Part of a small language model's weights: 8091 steps.
MLP neurons of a small language model. Each row is named by its layer, matrix (up: input weights) and neuron, and shows model dimensions 208-399. Each number is 500 + 25 x the weight over its row's rms, rounded and kept within 0 to 999. Numbers have three digits each.
After each neuron's rows, "fires after" lists the tokens most often just before its 100 highest values on Wikipedia text that the model never trained on. A number after a token or word is its count.

L10.up422:531495507506488545518498506524476516528507458502501495477476496489452526533553452497509518481467531488511526446479505497472521495486506500439499521525524520475479483465532504546451519507487482494535490529534504480522452523475502498501498550516464479534519454568490484474478520447485534504502478483518523487528469515532514510493535519519490515517511512501475482509476457507485482483502511482495550442495489521461500458486477473512469445493493437523522463516495509501510475515537499500577497525502513502474486496547496505477474488476503533492494487534497456481508427495482512507
fires after: "–" 31, "." 14, "-" 10, "\n\n" 4

L5.up135:493501487529471500542485497509519498470476470504547516461496496471526496506539519541476464508490471492552503462533460508502504488540493489451521491521491512503521470523495540537468531509519510547519535497515516546494482504451489509466504522503518483496483521475516512491456483453491501489472503494510493507482527487536524507522437526503528528517568480482496537526491499514484489447510494485535499507488506530513508476519501436506504562519481517470517470539479490509450507515483467465499527513494511442493506516525521514519537510548506500494519500479512487551505511502500521467
fires after: " (" 31, "-" 16, " \"" 6, " daughter" 5

L5.up622:510434503508493474487494507501452483470476495499480486486522503469500484476511478449513476515528523504512556491529492468472517465467489485516523489489519525461516474532492484507517511481483490477491507511557479494502510533501452529449474538498453545482512438496495503528522538493488481522532497498480520515552506489526483478516465503488517518453491519472480449526516462532489496480478544510505482476477470526507571457503474500524459486517511544487485501491450523506496504469487540478482518498511547468481497510508504492482522481508514444498510485518481477489499528524467478500
fires after: " |" 49, " 1" 9, " 3" 5, " 2" 5, " 4" 5

L5.up1383:540480519536504509543524443475510495489535467511505535539512526465501502476573493519442496487474514452540506495482536516430475510467462452538501505524493522468479482484508512503437459475498533542498491513452523511472522484505491505505476464480462452504477510487482501551460504505491503491503496492523524547487497486493512490506475506536486511487485576498515485506478494492471511509465542550463500528486482520493523503508487448517483498519484503523469481495476471508521505503506492503533441479511496467497479482510514459531522527513522463480499485481498495493481483503545467522
fires after: " (" 25, " |" 12, "\n" 11, " \"" 11, "\n\n" 9, "=" 9

L10.up790:485505457484521543497517496514502489488511541459508512525519466557514471484518478440506508461493540483473552479510522514479532500476469521486434487496498516508472466540536510517474458520480489468434531497508457499502468479479510491491515478487478466471506496511495473504510503490513500432526480476499492491521477517509502485535493489526538520483517476487449451506553476515483476498503475553502528508473474497491458495499549471518495543504542501511515494488536479515473502527473449507539499449487499495510482469473544486511454497470473538505498526538455537509482527541499538463
fires after: "=" 27, " of" 15, " for" 11, " in" 6, " =" 5

L10.up1306:494540526512505519501489450497531484551532496514546524494453489506449504471504520496498502489516470489500423477486540515467479517510497518453511563480514473531505511510514514505449470499514507491538533540524551514497488514513529475484483535474491486471502452515496555531520485482465506536480474493522498467482493505539519491526458487497489512476471507518495510533492495503512556502471498532477456524510481441509491466519477515538503517542528462534462501526487520518448480491524530477490519461485486476505469531512514497521498512451506508496496495444498516502524487466460499516
fires after: "=" 70

L10.up1108:506513470489499500530482521487551492550480518478534493476519481540522494478454503550499555524474499477508478493481522495501471502515499510489522492533527555452488479565542501480496482484499522521464544499490519506514487480492508490533473517461472544507482512484448487538479477487487519478477482516488500468466514479472506490508477528466536490491531521456476450502471487497462498494460471486523533503489503503505474529517486567558513493521507482471478527454481489537544484470526462455517516521502486469487504465486519533525475471489492494471538527550480478478498524509468519495
fires after: " |" 39, "|" 35, " 1" 4

L5.up783:495497447506468522473517506523490463491481485479488536496521499515553483456493505466401481522439454470475535500502498472462502517491514520536523527514485529530513495547498500517511501497526496472484485518476444457504464504484540517493533497498454518529517477464469484494553469533521494487487492499499519466491453546492496501475522465538496500477515479500517445484535554485491505540466498508457473524491495480515510463499533448510555495507481464503517514536517496552518475492481486479464487504451510475517501479526521516471458531564528488477529494463493496501510500516534522499
fires after: " |" 65, " the" 5, "|" 4

L5.up143:485520491466546521503522453505466480517492511528495466495509487484495490497484533492481474496497495478520523538490501494515505520523483521482499459489467506507508534561495491458529448480495492507502496517529520504510500495483465478471494487508517478530528453480528523521489482523530481458491485480509522521539500498496505513502503476454510515549507517516473524522534478534475528503467470494512487450498474516549545464541514480509512486470456487520496510535508474538510443465489524553495479498500504480492488457473469528506519475508475511505478523502518466517522516478485451519
fires after: "." 63

L5.up42:480489518552491535522476486532482526501500474466501532499468476440463487481525478561484464471496500548491492474522530523486519498512491539450454502495479539590543469493497513507510463487521483469490494538521464494498451493480459552528522531472467568541524471510491535524452496525507519511490481493454483504515529523482522439476492496448491481522476518477490494518487495515472510501498463483504493541490552518487508483508489517523507496531493505492453516523478499493522492500491477492520453494542504500489470463497514497466501468514471496502480521434506500483470480496478534503
fires after: "-" 64, " chair" 5, "–" 5

L10.up1592:521515524491514486469486516492533535502493496482474465554523477495548502464494466460461491495482454535465520531532484484463519520488512526484514488474569530549540519514483512533540479511488501486489455505497524450513540499485482491511441512494497549485491529493536500470538474519483497499505552510517477523539487487507516450492487525492507507493508486451537499489551496492513514531528480503514499462534511439521498472490465490560514488512534467516475527515484505523515496524517483497508496513498479496504512476506542526526502466479527507469492500511525503525517503523477506528
fires after: "=" 48, " file" 5, "  " 4

L5.up847:507468559466505488532500467490549443494496503515529497499482502509500516509565499522439486483505497442526497472473493502520505468496483497503478481503457480539502456520524528521523484536485512532513483498509469517532485519485494496495460519497526499494511486490503545489504499493468504514491507483475512518506525502539500516496538511471498504511485501492497464490480519496454462515494507520465487509538496527514517463492505492540500502485496525498510491507476475460486504527520496466535524483473507495533503515463446487516507495493487511480484499517492540485516512531497509500
fires after: " \"" 25, " (" 23, "-" 16, "\n\n" 7, " the" 4, "/" 4

L5.up98:518508498460462518492525497450515509463503508501543481517490506474468471479516472494509540521504494456531480485488531527524485478485514543493452471478512482516502526535480482504485456524519522468523467522461484499535523530522520463503542479485521494502510521445440461465536488512446550487471494479499485504517480517510506476490499536464522542491511498487442536510506479552508478479488451488499473508522493492455492479461551484557554512513484540498476522531471510503535493458460500514507471502545475455487512489489494450505537444443500486487510555480499510522461531537483480475
fires after: " in" 28, " for" 9, " of" 9, "In" 6, " under" 6

L5.up1992:529492502512534520481529512477478502518483506502484521521509518530497494520491491502526507518524528498478453500469502528493517485476533473443537511517496558456498493517466490501470546490495505524505495505526561477526518528478523479497440530525507520490513516470511509474499443543481506508490494453480498519483492485457502477568477506511528502473522524496498476486535504505512473499511515483481430467528497530479515500484505535488494515499483493458497498482490537517531529491499514496485507471506480508485481523505495512521522471484528521535489468512492454442529519501467445537
fires after: "," 18, " and" 9, " stated" 7, " announced" 7, " because" 6, " said" 5

L5.up1260:501493467500520477481487489524521503517492466498513527522531484484536492507504513559500495528455525502547475488495496477498541518473504487494480499508515506419484475496502527498466490513499558500499523535488501506502495547492501545482520476511545435497531542480469525506474506471463443527544492523542469519473483542504479491511463485476571490500508514529475497521488501500500508476471494535460514491485491484509514521492489475451477531486510508506517509525501484499522526495537531510537525476495474472490473523476512505510495509505517504517501490486492484490492517511523472519
fires after: "-" 29, " (" 19, " \"" 11, "\n\n" 7, " un" 6, "=" 5

L5.up1803:495532513489553493512492497483471501490475497499468498485510518515494479481536509508472460533476533527514409497481543499515525508494462503491497522503474447464481504538485466482529528512522487503509505503500491498508544487484532507497509497561527499499517477519506495473507501477519546513482501484529526484501491456518512469515493534549481520449570503460486461527521452481550494496487543465525468458506496491518516492512524489532488509482507466501472460470484519465518461462497537539475467494523473505482536565534502535491492482514476529509510496512510483502493506529469495497
fires after: "\n\n" 98

L5.up501:506542452490519464496525464547483472516486492492504474523476462477472483497481503451485505507500512469518508506495519513471485538483519486528498475509486525500513525489490432515514456517489525525497511524498512438513503513522506519484553536433488488506504514504499529471496483526508503529514509500454523524512455506538494470501539513530500453471473471508472474555530493518502540535503489498521483518513476489491476468530520503537534508516530539481516533470495532500480558515506553506496473491458536460468461514565469535513510498515480515489510516483512495512497513499470448433
fires after: " In" 28, "In" 24, " December" 4

L5.up1942:507449487476501487479532491494494503457502469507502439474531484524500499498532539502520522501515495474497499498534524511541514504507492494490484459546536518498505477502504528524502496552511509545512471489491515528514500538507531500466528518499521539556468506561505485522507511519470508558475494517449497475439485518528497484473471502471459554466487495494506489490506488557443484475462541507461532550511479529532498458489522501497460480487490505449484521514502511486467498494500483514480486480516501479465501496507513485455498537506504482527533501491486504524487436512529538490
fires after: " |" 63, "-" 7, " (" 5

L10.up284:533498544509502492491508462514536534485444508498538510522507496525497491543520489547503497517524489516492495489452512540483454479476502487466492479477531519523493500508472509531519449544514483479479518539468521465514529503508474480511472492468476473503524513441552529507461528501470490522500480524473489456536497498494521519475543504510558477515461499517497479535494526512504429477504488495500460464540475532519457513519456483498482468503503523532514456484472514504557517471536485477459508493532503530505486487484493465493517488465518530491501527487488509441449498499521467492
fires after: "," 23, "." 17, " (" 12, "\n\n" 7, "=" 4

L10.up1166:521476470502509490499487461517518469491533495524464464518484532494460530475484481455503554515477481515455521500449471466517469510449526498519492484517497466520480479449480550489470524473489510462506514483524538494494475480517474525504528467479505488493449484476465489500528468529528503536432514513497478509499494496493498496523525497537485517473469451500517459453504537524532492483485512538488506492498493496528505512535484490510499501474487530510501518513545492482470501491514504549501499527471498476517509500540558564497500503513513545510520483494490520486532472476452493505
fires after: " the" 56, " to" 4

L5.up615:525516502505523550454480517534531504471474516517524520518524467509483484532469460502448504505471516513496466523523520512492477505476507512480524457498475494503493475484532500460530464535486504498512518495505512479529467523520506520524526516460451511501483458523466493539510465489420533524523514510462546504498519490512480514527540529516476516566482540446524454510485482521510512546467502489546503511517492538504506456481493455482496501493509504491513515441491524481484432482534500562537480509490485530472506522517519455499495490527523505481494482501512508481502493523499494500
fires after: " in" 30, " and" 18, " In" 6, "In" 6

L5.up1625:496505509507495482541537469512483482478505491492492527578491495531475503530512539479494500458518486503514461481453520544507519456479515487466473558480504535514469512483493480469452524535544499478516477485479497471495507524503507490481501511519512494527481497528514533476501484505513560502511480492497531504479517514459528489500481514470466500507518520582487518528521540473494474520548501508510523433524454478495541515518497507517465506497531487512469471493447495484507524477451529497522522512545541532486521481542513476521510447493491526501538515493505523474488516510491479515
fires after: "\n\n" 66, "\n" 4

L10.up1962:513516485497491492474526502531497520505515479474478457520459511488518485460489482501513494500495491469484471537494511487520483434483542488531474482517524521505508489474531534478464473555503552491479482527482497478486561503484472523550503454499482511452510484509477514468486483511540516487521484522475533490511538492491531469467459514542499486468544480465503521523533487457504535524546491526547477489448500470487549462527494497518492539494524522476528479491508511536529470493483539554485502469486506493476482469482514521524555509521487531482447506551473504468492450510541503519
fires after: "=" 53, " =" 25

L5.up1182:483512514463482476461492509541510492508512512469497497483482525486498503500533477501500473476507492485497525529519502475481475525472522489489473529491510528486497476522546519482502452479487524466479522506486512527483494490508492534491497453482548518498456493461526512525468511477479496499518525564492497513545474481521467484502540517454468551476494501501486486522476496510494536520512490551552503506453528497532556501508500502570513506560503492483498500498515526466508471509506525505535452536514534473530497505484507418512537516480476560495503538519509523486485486468456553527
fires after: "-" 80, "|" 20

L5.up70:560523540461531513502494466531535533524472527508515498500506494484509509472494536507511469467522505491492456522473510485546497467472513538519520529532499473485487505511510532496512468537505495565545518523472505502496499502491486513531497468490457499524505496554478482539522476531509485523492521506504518509485495462489509496494464514503539527525516533510569505524510522460526482499544490465525476511544454499499483455518488513483574486495520497479501437495495498469447493489544507506511535478510505466472501502499458503493506478477527508482537506503461491516548483523518489477
fires after: " in" 22, " United" 11, "," 9, " New" 9, "In" 4, " 18" 4

L10.up758:499494522504488492469519513547507532488538502497531495499537539548509500448483493530440503522482536502505465509529488482517494530539488512460526484502488546523496522519503490534504519525513492505464480501477509498523511536503505529541467489542461485481495492460549503512499496526498501514470487489520518458526475523479534492533490462493431484477460527513490472502496550452408481487448556499509534481494544432530461486498496489462504478450464469519512543513506517500489492492530571511501533522517447536495509540483480526502527504469516533504505504516528498487483445530487471536
fires after: "-" 62, "," 4, " medal" 4

L5.up258:537491483454477493467515501504504459518498503483509465517533493524536535526519471505504494492477489538476529478535553505481506505493511443489485513510441515551528501543443488552512459515563486491474508505474491515466488485489474521532493493494479538504524532501491489469516511506480527493480546533476461510481467514519484525480490498546530492453465491496540461528508492476481526553506524500485529514457480461521466520514504493564490466480527463524475491501517512477488474513561513444515498504494499433520461484513534499526507466499539498529532501487514482508455457515498514482
fires after: "=" 100

L10.up539:460481480506537503491509465467496468464483485472487511465501501500511496506508557471538512524497464557484543507504491518508510509512488501520534516482447476497471514551481519499538501513485492469493491520507482508493493487431499467448464517493532495486458532509522480516516480552494541482445462502514524523539514509493477498543490531512525481503510507462500531531498494509491487491480513500513513522504544518521523518548473528512518493521513469461538537490490504499534510494499519504484520502539497528528507493480494500500493537483538442522547517524502493487473462512520485536
fires after: "|" 62, " |" 16

L5.up310:464456489520451478518501412546510510508498498526479558514468500515486511502519499507529502452448477509495471494481511503511510507472488473503434494473512512480511447475504466481454479529488482508497526514469561519477499487542533507509517484519483542478512474470476457552541463540507507509486492494521492487499492472491536503550473500481536539510482521524533529465488509497504507475495500486478500514534509539481560493490523479488481465494535475521521490493493535480484533503497501472470520528513537501487478478529511520476520505451507559493533486530515541485520511495521493484
fires after: " to" 23, " the" 18, " can" 6, " To" 4

L10.up1237:540462480512482513466505518516519468505506451504474509547484496540508506497520485461567519485506479527521545486483493482459485504515512548493501475510469493456477489480489516485511514510487502503481515529467509485517494493506511504543506455514482505503499454469492554530523470512551501472468501490458473493514532520555472477535512521507536512512499555486505502502518509497525500481499510459519514475504494464521525503478477515534519537471495511538494473472494463493487485524523505521480538531491483485505525490495534540520496518518534497494497522484454537477558478507499509497
fires after: " the" 48, "," 14, " The" 11

L10.up865:554463519529490460494524513536513523523476493510507511465512481519463472515577492500508528511491492468541476525494489516486511518534494485483496551504481494496489517525475537501510473435485527480493518536494486503532489494531505524502512447512452516503528471494542475553533508476478495509507510488530504491463476475507490481460507472461552490511505514539525512522496490508512555467473510487515476477476528525480579482498538538524501490496485498480465510528473499464535525493505463553508528510494484470513522520528526517517497549510483487460506522494480505472520513480491535453
fires after: " |" 26, "|" 12, "(" 11, "–" 9, " (" 7, "-" 6

L5.up1226:512476428520547503492526527481464501504474489486492519503494477454506512503509487468494505532511534508519491517509528489488481479511494490495537543532495502494524441525488536496495490540499550539546465533509472477527490487512549516510489526493485492493516506478482490496501528439474472485491529502503500524519509503477521514523486515448502510524533523527492516483506489499504510536513530482484502467505498478492474452506454440505540517514540498486458546491499513520550515494484458507471489492500472523460506487510457528504461500531517453538499506507461451487523483505434483478
fires after: " 1" 23, " (" 16, " 3" 5, " 0" 4, " T" 4

L10.up1010:542505463500507519518480449477474520505499545535471485485495543551495443488505510562531499476504500503517482537482504460525523489516501508524474525516513491531504500514504495457516494534454482460516481512501455480515502490510478490448465488468485483483509476509532501511504502491479551531508479526494549487468471504417492477486473493500498501443481539548528509463491499524551571529513495541501499479518507488533526482506410507533501471524506470457515481538519472521547480514486455492503546540466488466481497493481499509463490493508500553485490481463513486470502498488495484475
fires after: "|" 61, " |" 5

L10.up387:518498470508534448506504522482483484467503517514470499492448476498503523510469535506471503484487483510416433536502501473512499499483505500514528501464505526517528464528479489484505505460513488482537515471530472501533481517445494488564525492474513524497479527485527537506456448494512534514502483524532462496479519505517536481492501498511517474468462492490531518505496497490524512505482490462484472479480493460541487468492534536548515510456565476539538477481483488502529486488533448512489474531481517484508496520512492464508528494505530506497503469493512512459512536524477503521
fires after: "\n\n" 70, "\n" 10, "s" 4, "=" 4

L5.up312:495496521538518459498492473499515514489499469451510529510508488476512512558551494558460443493469525508534466504427507501500510515478448493458524508523497472542480465515513511510491480500505580509536487506481480518535487508514504491491522484514491498520511489500496511481499513505433493532532501505517491541541512512492475504522467494534475493545480521493539478547455537511520472490504508497502506502465545506487497530505516502496500486439518521492524531501470487515479502504545500471525517474488512514478515522519545530521533511540487491468522481530493504517465507502541495498
fires after: "-" 64, "=" 13, "\n\n" 6, "/" 5, " (" 4

L10.up765:544513456485485460502470497476486538508472507517501494516520496518454515504477485540531475485508481460474534487501544496477515514496514495495481508531499534491499476496520503490491479445509497538489499523494491518545491533554497484469527469556499537524500497490486510476475480500491486485474501485487504470525479497538443529478474464494478517498471511504458531500482481539521522514544509491453451538510485515514507495467504474528499435514465498499512553510513483474520515485485516495532474522523497479471489500501552523478516498525492523495517527510527547525539538489491518492
fires after: " on" 31, " the" 14, " at" 12, " along" 4

L5.up754:556519554488484518481487460487494525513528504506494502549489493527533523529470500527485469527511478514476477512473486524507469452507471500508545515516506493483536501542513480500504506472518477473516530509462493485517524520497500514489488505536527513512484502530530487465497522518492533503468518518526529505488528509469499491537496535477509512492514463477503496501447504505398479519544516512509484506506522490507522498496535475506523457476481516483464502509490543454512482484512457438517527534508501519499516553474492510529470490485508486472541475513474450517467533526500464463
fires after: " the" 38, " as" 16, " The" 5, " a" 4

L5.up1250:515529505509484526496498511505474517538520473497485456487527529521521437447455477481497511479468477491494478474473509486473493504514494531512503490500501506496562481489553478520501510506487547505524516441513453493527530488485549489503512538491464478541525518515496506485481487505511499477489446456497537474510539515527505472491499503483501525485493545510462507479475512510543513471491531494516491487514482514516517498467459513520508512493494519488472515571454497483525574489536481519497514451502516485494522514531520530541499478497467523483501535538535463491470492519504497486
fires after: "." 35, "S" 5, " ." 5, " \"" 5

L10.up833:459490548510453516526526525517526511514520483455552468457527491524523475488483420519521462494494507473472506494495503520507501480529539527498493486469521426485487550523544473515524534505500456480506494527511468508505465474511503564491495512486466474448482514505537489490477482501499479470519451498524563535503508531477529481502475502510570495454487531510511485549497488464483503507517481446490487451545535479479471477505519527509513424525490487502480532520518490496497509504509536513519494538514516516491500485504532525465507497536517459483543564493487509515500513505477534494
fires after: " the" 23, " New" 12, " in" 10, " of" 7, "," 4

L10.up607:524475518503513482519500510505495518465484491484560527498492507524499494524493513489454507486498520489527466522482502481499508496460507466497482516540508482479482479483461484503486490503485504482535542532485456482457484493498472500511507494577497507495477510485498527499512506511477509514499474481509511482527534530495466504511503467484535491486517533515492471557482488485467465473464535460480509530502530475500517473539463484518514486494492506507524507472451499535534464491528538477520501486467468554510516484498534502532455535501515512504507480479510476478503540458536460516
fires after: " |" 63, "|" 37

L10.up761:463485535457505543498515486489469448532525531454543478452503525493528497519504488530480540505500524499530532515470505495489498477517530489538511533497475471551469494520511528490504494490529478491491491540520566456481507533513503455529530514511472465502473479520525517469487487473500498502457488481505487506519522445531485505494509521524499482489521469517513529554464498489479491536537530506483502555496593540514515483522459499541473516475446519524487472472512475524510526489498471492534522495534479525460469517512486472504504507517530488509485519532497488513511523479527489501
fires after: " 3" 17, " 1" 13, " 2" 9, " 4" 6, " 6" 5, " 35" 4

L5.up1346:503494471547540507509457480500484484527470494536491484532510510507522491501490460491502502469532493515477482478490498533551501490523494518500478540468496531494490477503509498512480509504500476476520531495493487473488518474483519489498489489497467503511526452469464502518470479499500464496486520490449490508482484466484501492473554459510481502515515475484485508500494491526519530488478484531479541498547485479517510509478520463509478499503498515443547471490488502511548505476473560477540463495550488533470491503557507458480476482471526520541512532501512495527486551505532503497
fires after: "'" 20, " to" 15, " can" 8, " Gon" 7

L5.up1563:481527494537483537545507487522459500475472546460468522502521554456539522491503490514473508502485503470521479502505469521495552510521494502532520465524496499429475491477505531491507479502499553488522474479502518496440502491507495503471501490483449450508525492498505534536474552537499469466501457499464485525475500499499556507477462474562514522466528506514475513535472512484498527540526532487481537517507497505526543503482449481520527559455525526497515455465489481505517476487486485531488549460472464537501503491492457494494531449486497539448516528532525471524544535491513492480
fires after: "'" 24, " (" 11, "\n" 9, " \"" 8, "\n\n" 6

L10.up86:486495518480421501437542493459490503547523490463504472467534513539549514483455509513536497487473511489504487494488477514475516516517489486525493520500475465443483481515535526537502471498481471504537523509518524503540498511475506462488483477490500516560551540501430492477455501501504506477498482473528487507502518478514499514535486511535486469509535483523504510472506489544505502484445505479487522477514481501542503438493476520528522474537470497497503490522506531482502481543491481523499526472478510495469503500478510530497542505499492481477485569473481513500517461516467480494
fires after: "-" 34, " on" 8, "'" 7, " d" 5, " under" 5

L10.up1792:535502525487496503445526493513489546464507509496551514473472494469488540452507505506504498487565497531458516547497500521495494472510546462513506496470499530500504490442516494506516491523501504485493554499481463515473484497457551505493471521506506443491505487490506530492503468514527512537530523486505518505529524515516529501523467502506475494488488540514504557489495491483477505484479493476484508489509485509489490507461488446496548509474498489466499496524499531516508462469480503518457439465541484528515497527500468491523523551519518468464485531506489536476468493486531472483
fires after: "  " 26, " St" 9, " of" 8, " in" 7, "." 4

L5.up1849:515487498479496480511548500505496493503493471530486525520500458489503527529517476507517489515510476467469570480480497543505460525481478476557497491514497524488531474535520516555510471526494499498515488475464475513474510527553502479511491451479482537487527487562444451479509497510483477519482520502492461530481504536495520461515516505488497507518498448537493482508519533520487481498535529523464522523464468508554492483503479499499513475517528513510503501514480466517498472520491482480497492488500510488493486457499487488483522515503480533456470532476513534483479480518506499519
fires after: "," 42, "=" 22

L10.up982:497524511489482502496567416533480517499553495500495484515455477520516515524460493517507510497532493445522447524487481475514490535496501472484483503505484536490517468487488484489526523486510472497557485498494477487517490495489497528525544505504512507486481540521499479498488552521483540518487456485552463554422519508479535489504509458526494452447513493523488490531499534475526547506477542481507461473495467489502474475465484476522479516479452501550504493495549479465519475460476547526505543520518510498504523516536512481559496527473503478489506521557489513529515570518493519520
fires after: "\n\n" 85, "\n" 7

L5.up483:469532488517544543509496498479479500524446531509480508459505505448479492537540453492495488493514501488501470509490550533507537559489487498497463462511479519518535455504535480448484498522499543491487488483501510483542494518485499527505454452484520490481486535473511493485522511523445467515476489497509497486529459491486552488490491530481494510483477515459505514479498478532473533497471531457497531469506470483459480475533517459497589512546554508511493473504495440453540529537534550546517458468525534524515495518515517480482540483476542514478489496467507508518505506490510496464
fires after: " to" 56, " may" 4

L10.up372:495489495504522473501534556500506468477518487522479486508511524524498533507483477478493524491485482491492487480531493490512472454505503488514517500492518480497484515476498526528528504545484480430490498503503491467500485513460508487571560531484509462495522496464460507482493529517483492519479517460536490517482522488544474510520583492510507506501527479426475498474499471507528519514486488484475507527498501457525454486520485547537526544538508500500462487481484486486540490487514507516504503541477526476461520483457527531520516506490510530517498506495501510498478480459492514510
fires after: "=" 59, " =" 10

L5.up32:497512478505551523510462513568509516557500526503538519541499478461512491507523521477505497478518504515507457536485526519509506481507534531469536474500523478517521520522493471492504498530486520504544541461490473512495492474485491509521467506499488500483492521511501525493497529488479539491522495486505518490541463471510491506519516478494530484461486526502447487504457523508546467486469502500466493501511523459469491506532453438506492564486517444509484507501468519512470535501480528527508506500504512526485466530524460513460485488514537542517537502462523492483514537465484519516
fires after: " and" 36, "–" 8, " he" 5, " to" 5, " in" 5

L10.up163:489488535489501487485530546486498492459468499526491511482528520492503534454524516473514523494485463488535493512476504539482466477492468469496517509504493490462488472517561532535495504569477510485496502486527540515526499489468499496474504500497479546479501515511485454455485513461493503507544493511520543483486480521508471518463502505504449485481491501544524461521509520508508490521526482544477468528532527494521504536469494479515511532493543503505516466499490510482490534531520487490454511498495511453468500492506513470498563473494496517496514521505475514527469482502497490508
fires after: "|" 57, "-" 22, "," 5

L10.up14:511532496460529545508542527503492539540509537472467475509525502521492527498510505446483490519496480515472488485529515486521491547471481493481457474491483478492503550491506501505492469514524474496497485497526505520499511540500498463510483473528482512514466506522566476537524490512510486479468517536518469516473472534499521488521505503501423500499491507502507487492496482503513535504462501536442486497546465455529441500507563563509534482476543506559485537494509474512513488484496534483492546472489490493486504501529508447509490511519548488503531526485546518493490493508474494476
fires after: "=" 48, " career" 8, "s" 6

L5.up1308:518461498533501490463519530478473546565490477515520535520501467482525463517512514468488471506509510574538511489526486525490468472506484519518516518531492510513486476500527501476503518537505507481500495548516463484475475537509475564489483494475472507481497502514496493492518501498538481518508509491544515544484503514537493505509487557502498496528498501467481518445524554506483503474500534500512480510527470494461501495528508527461531466473486510451496526481509538501509522498522520533519488524520554493516512473521484454524494508476517531520501507512488517497537489481531536476
fires after: "–" 32, " 1" 6, " 6" 6, " 4" 5, " 3" 5

L5.up1745:492519504508522516469508502496528521502522511523491477485525485476521544456515491470483477504518503503513491475451526532482509510475517497497495510473494511498504467530471486487478522537506478544489504507511471514514506524496521512485487489496512517527531522504473453475533518514498496517505485488522496546485468477500488528520486478468454470507539541450503459474467477481458513509496457495507526474518512497504512471440481514506501518492496501547520523472501511504475483498442520509458511482484532497509531511485467496470522509480544509455456471503502480521512474544490464479
fires after: " L" 13, " M" 13, " C" 9, " R" 7, " P" 7, " D" 7

L10.up1015:496463488461510502475521517495495554461500523501512503502507522525509513507460527544550525496469477501518523481517526492480500544470513508519484535526509482480460500481474472481515517459526486498521493498475508497534533517510491493472490465476479474489513475525526466463499442491457506467494475514516528485541472555531529496505505520481509516480536492513475511494488512508508494463503508487447510511484520478484530469471476519465528503505493515516529485535473539495498515449542504495497526506453536508472498561495449487492528487508528506492524542501463522462555484517467464487
fires after: " at" 27, " on" 12, " At" 6, " in" 5, "." 4

L5.up1458:518462504457560502490519530478494504485496444486475475479466475512521510471490516494470491455516500510503513455461496537479526513518511515556516545524466519473495514540474473493486526490477492499506520513459497521506503479507478494511517489513498465521515490495484476487498490511517512446503507462499498513495530500500481488453530457515490484498518472501512528537513513555534461470435484527526490504505491529501545495518533462497511496466516505505499544491527498480477510496529497504477537497537483518508533496527503460511536488467499545483466493543489490459466557487538504514
fires after: "," 34, " but" 8, " which" 5, "." 5, " It" 4

L10.up1916:487493501495494493491527458511534486509488513472500510525469486460510473523544516539519453505492524496498512522486520458501519465506461496477537550448533544461498536506522481498512506513510492493494487519509517535494492513512455482505497517480497445455501467482533520456481514485539469537447485476518461530484512461492528509522472509516505514512535488468521481500479460499532537512511486493488507503549498489499520472502502498500505492464427527481482476492469528507505531514511496527523491508471520465480500492494513480470484461472503558510454529500494475508534510494444484483
fires after: " 1" 27, " 2" 13, "," 8, " 4" 7, " 5" 7, " 3" 6

L10.up1708:504508475503498455496486524506486501513528526518505476524501533527530511522515528460483534487493462471478498516522477513474498475498495526551470475462481494513505495495513520505474504509486520506496486506489479470478523455490504533498448539491509500492516532478542511539544445511460511443479532510479480514519523515486501479481510490516491494480505488479524515536489508497489495570536528504529449500525495487528470521544469497520533524450513468521480511484519488531485483494534515500521514530512470510476517472501522532455557515481552512523432517487495485442453469547496546499
fires after: " in" 38, " (" 8, " of" 5, " a" 4, "," 4, " the" 4

L5.up1700:522496475525532513483497557462521518523477537532548465503510501481521524482476488469546491493510540496468502507435513562505504487523489504498488545517492469526478498504486471483487514512482478496470476484521486475525499454497481513565479452502486516500473485504539487520444519531489442493485502515527479472485498493520500513536497521530487451492483547476485481509520484523498488513483449491559459468528507485483503516497503452476515516460485528466466462514478526507510529462503553562483557460480441499461516513494496502533510476517492492481538490525474502522497558487476492515
fires after: "," 52, " and" 6, " in" 4, " by" 4, " to" 4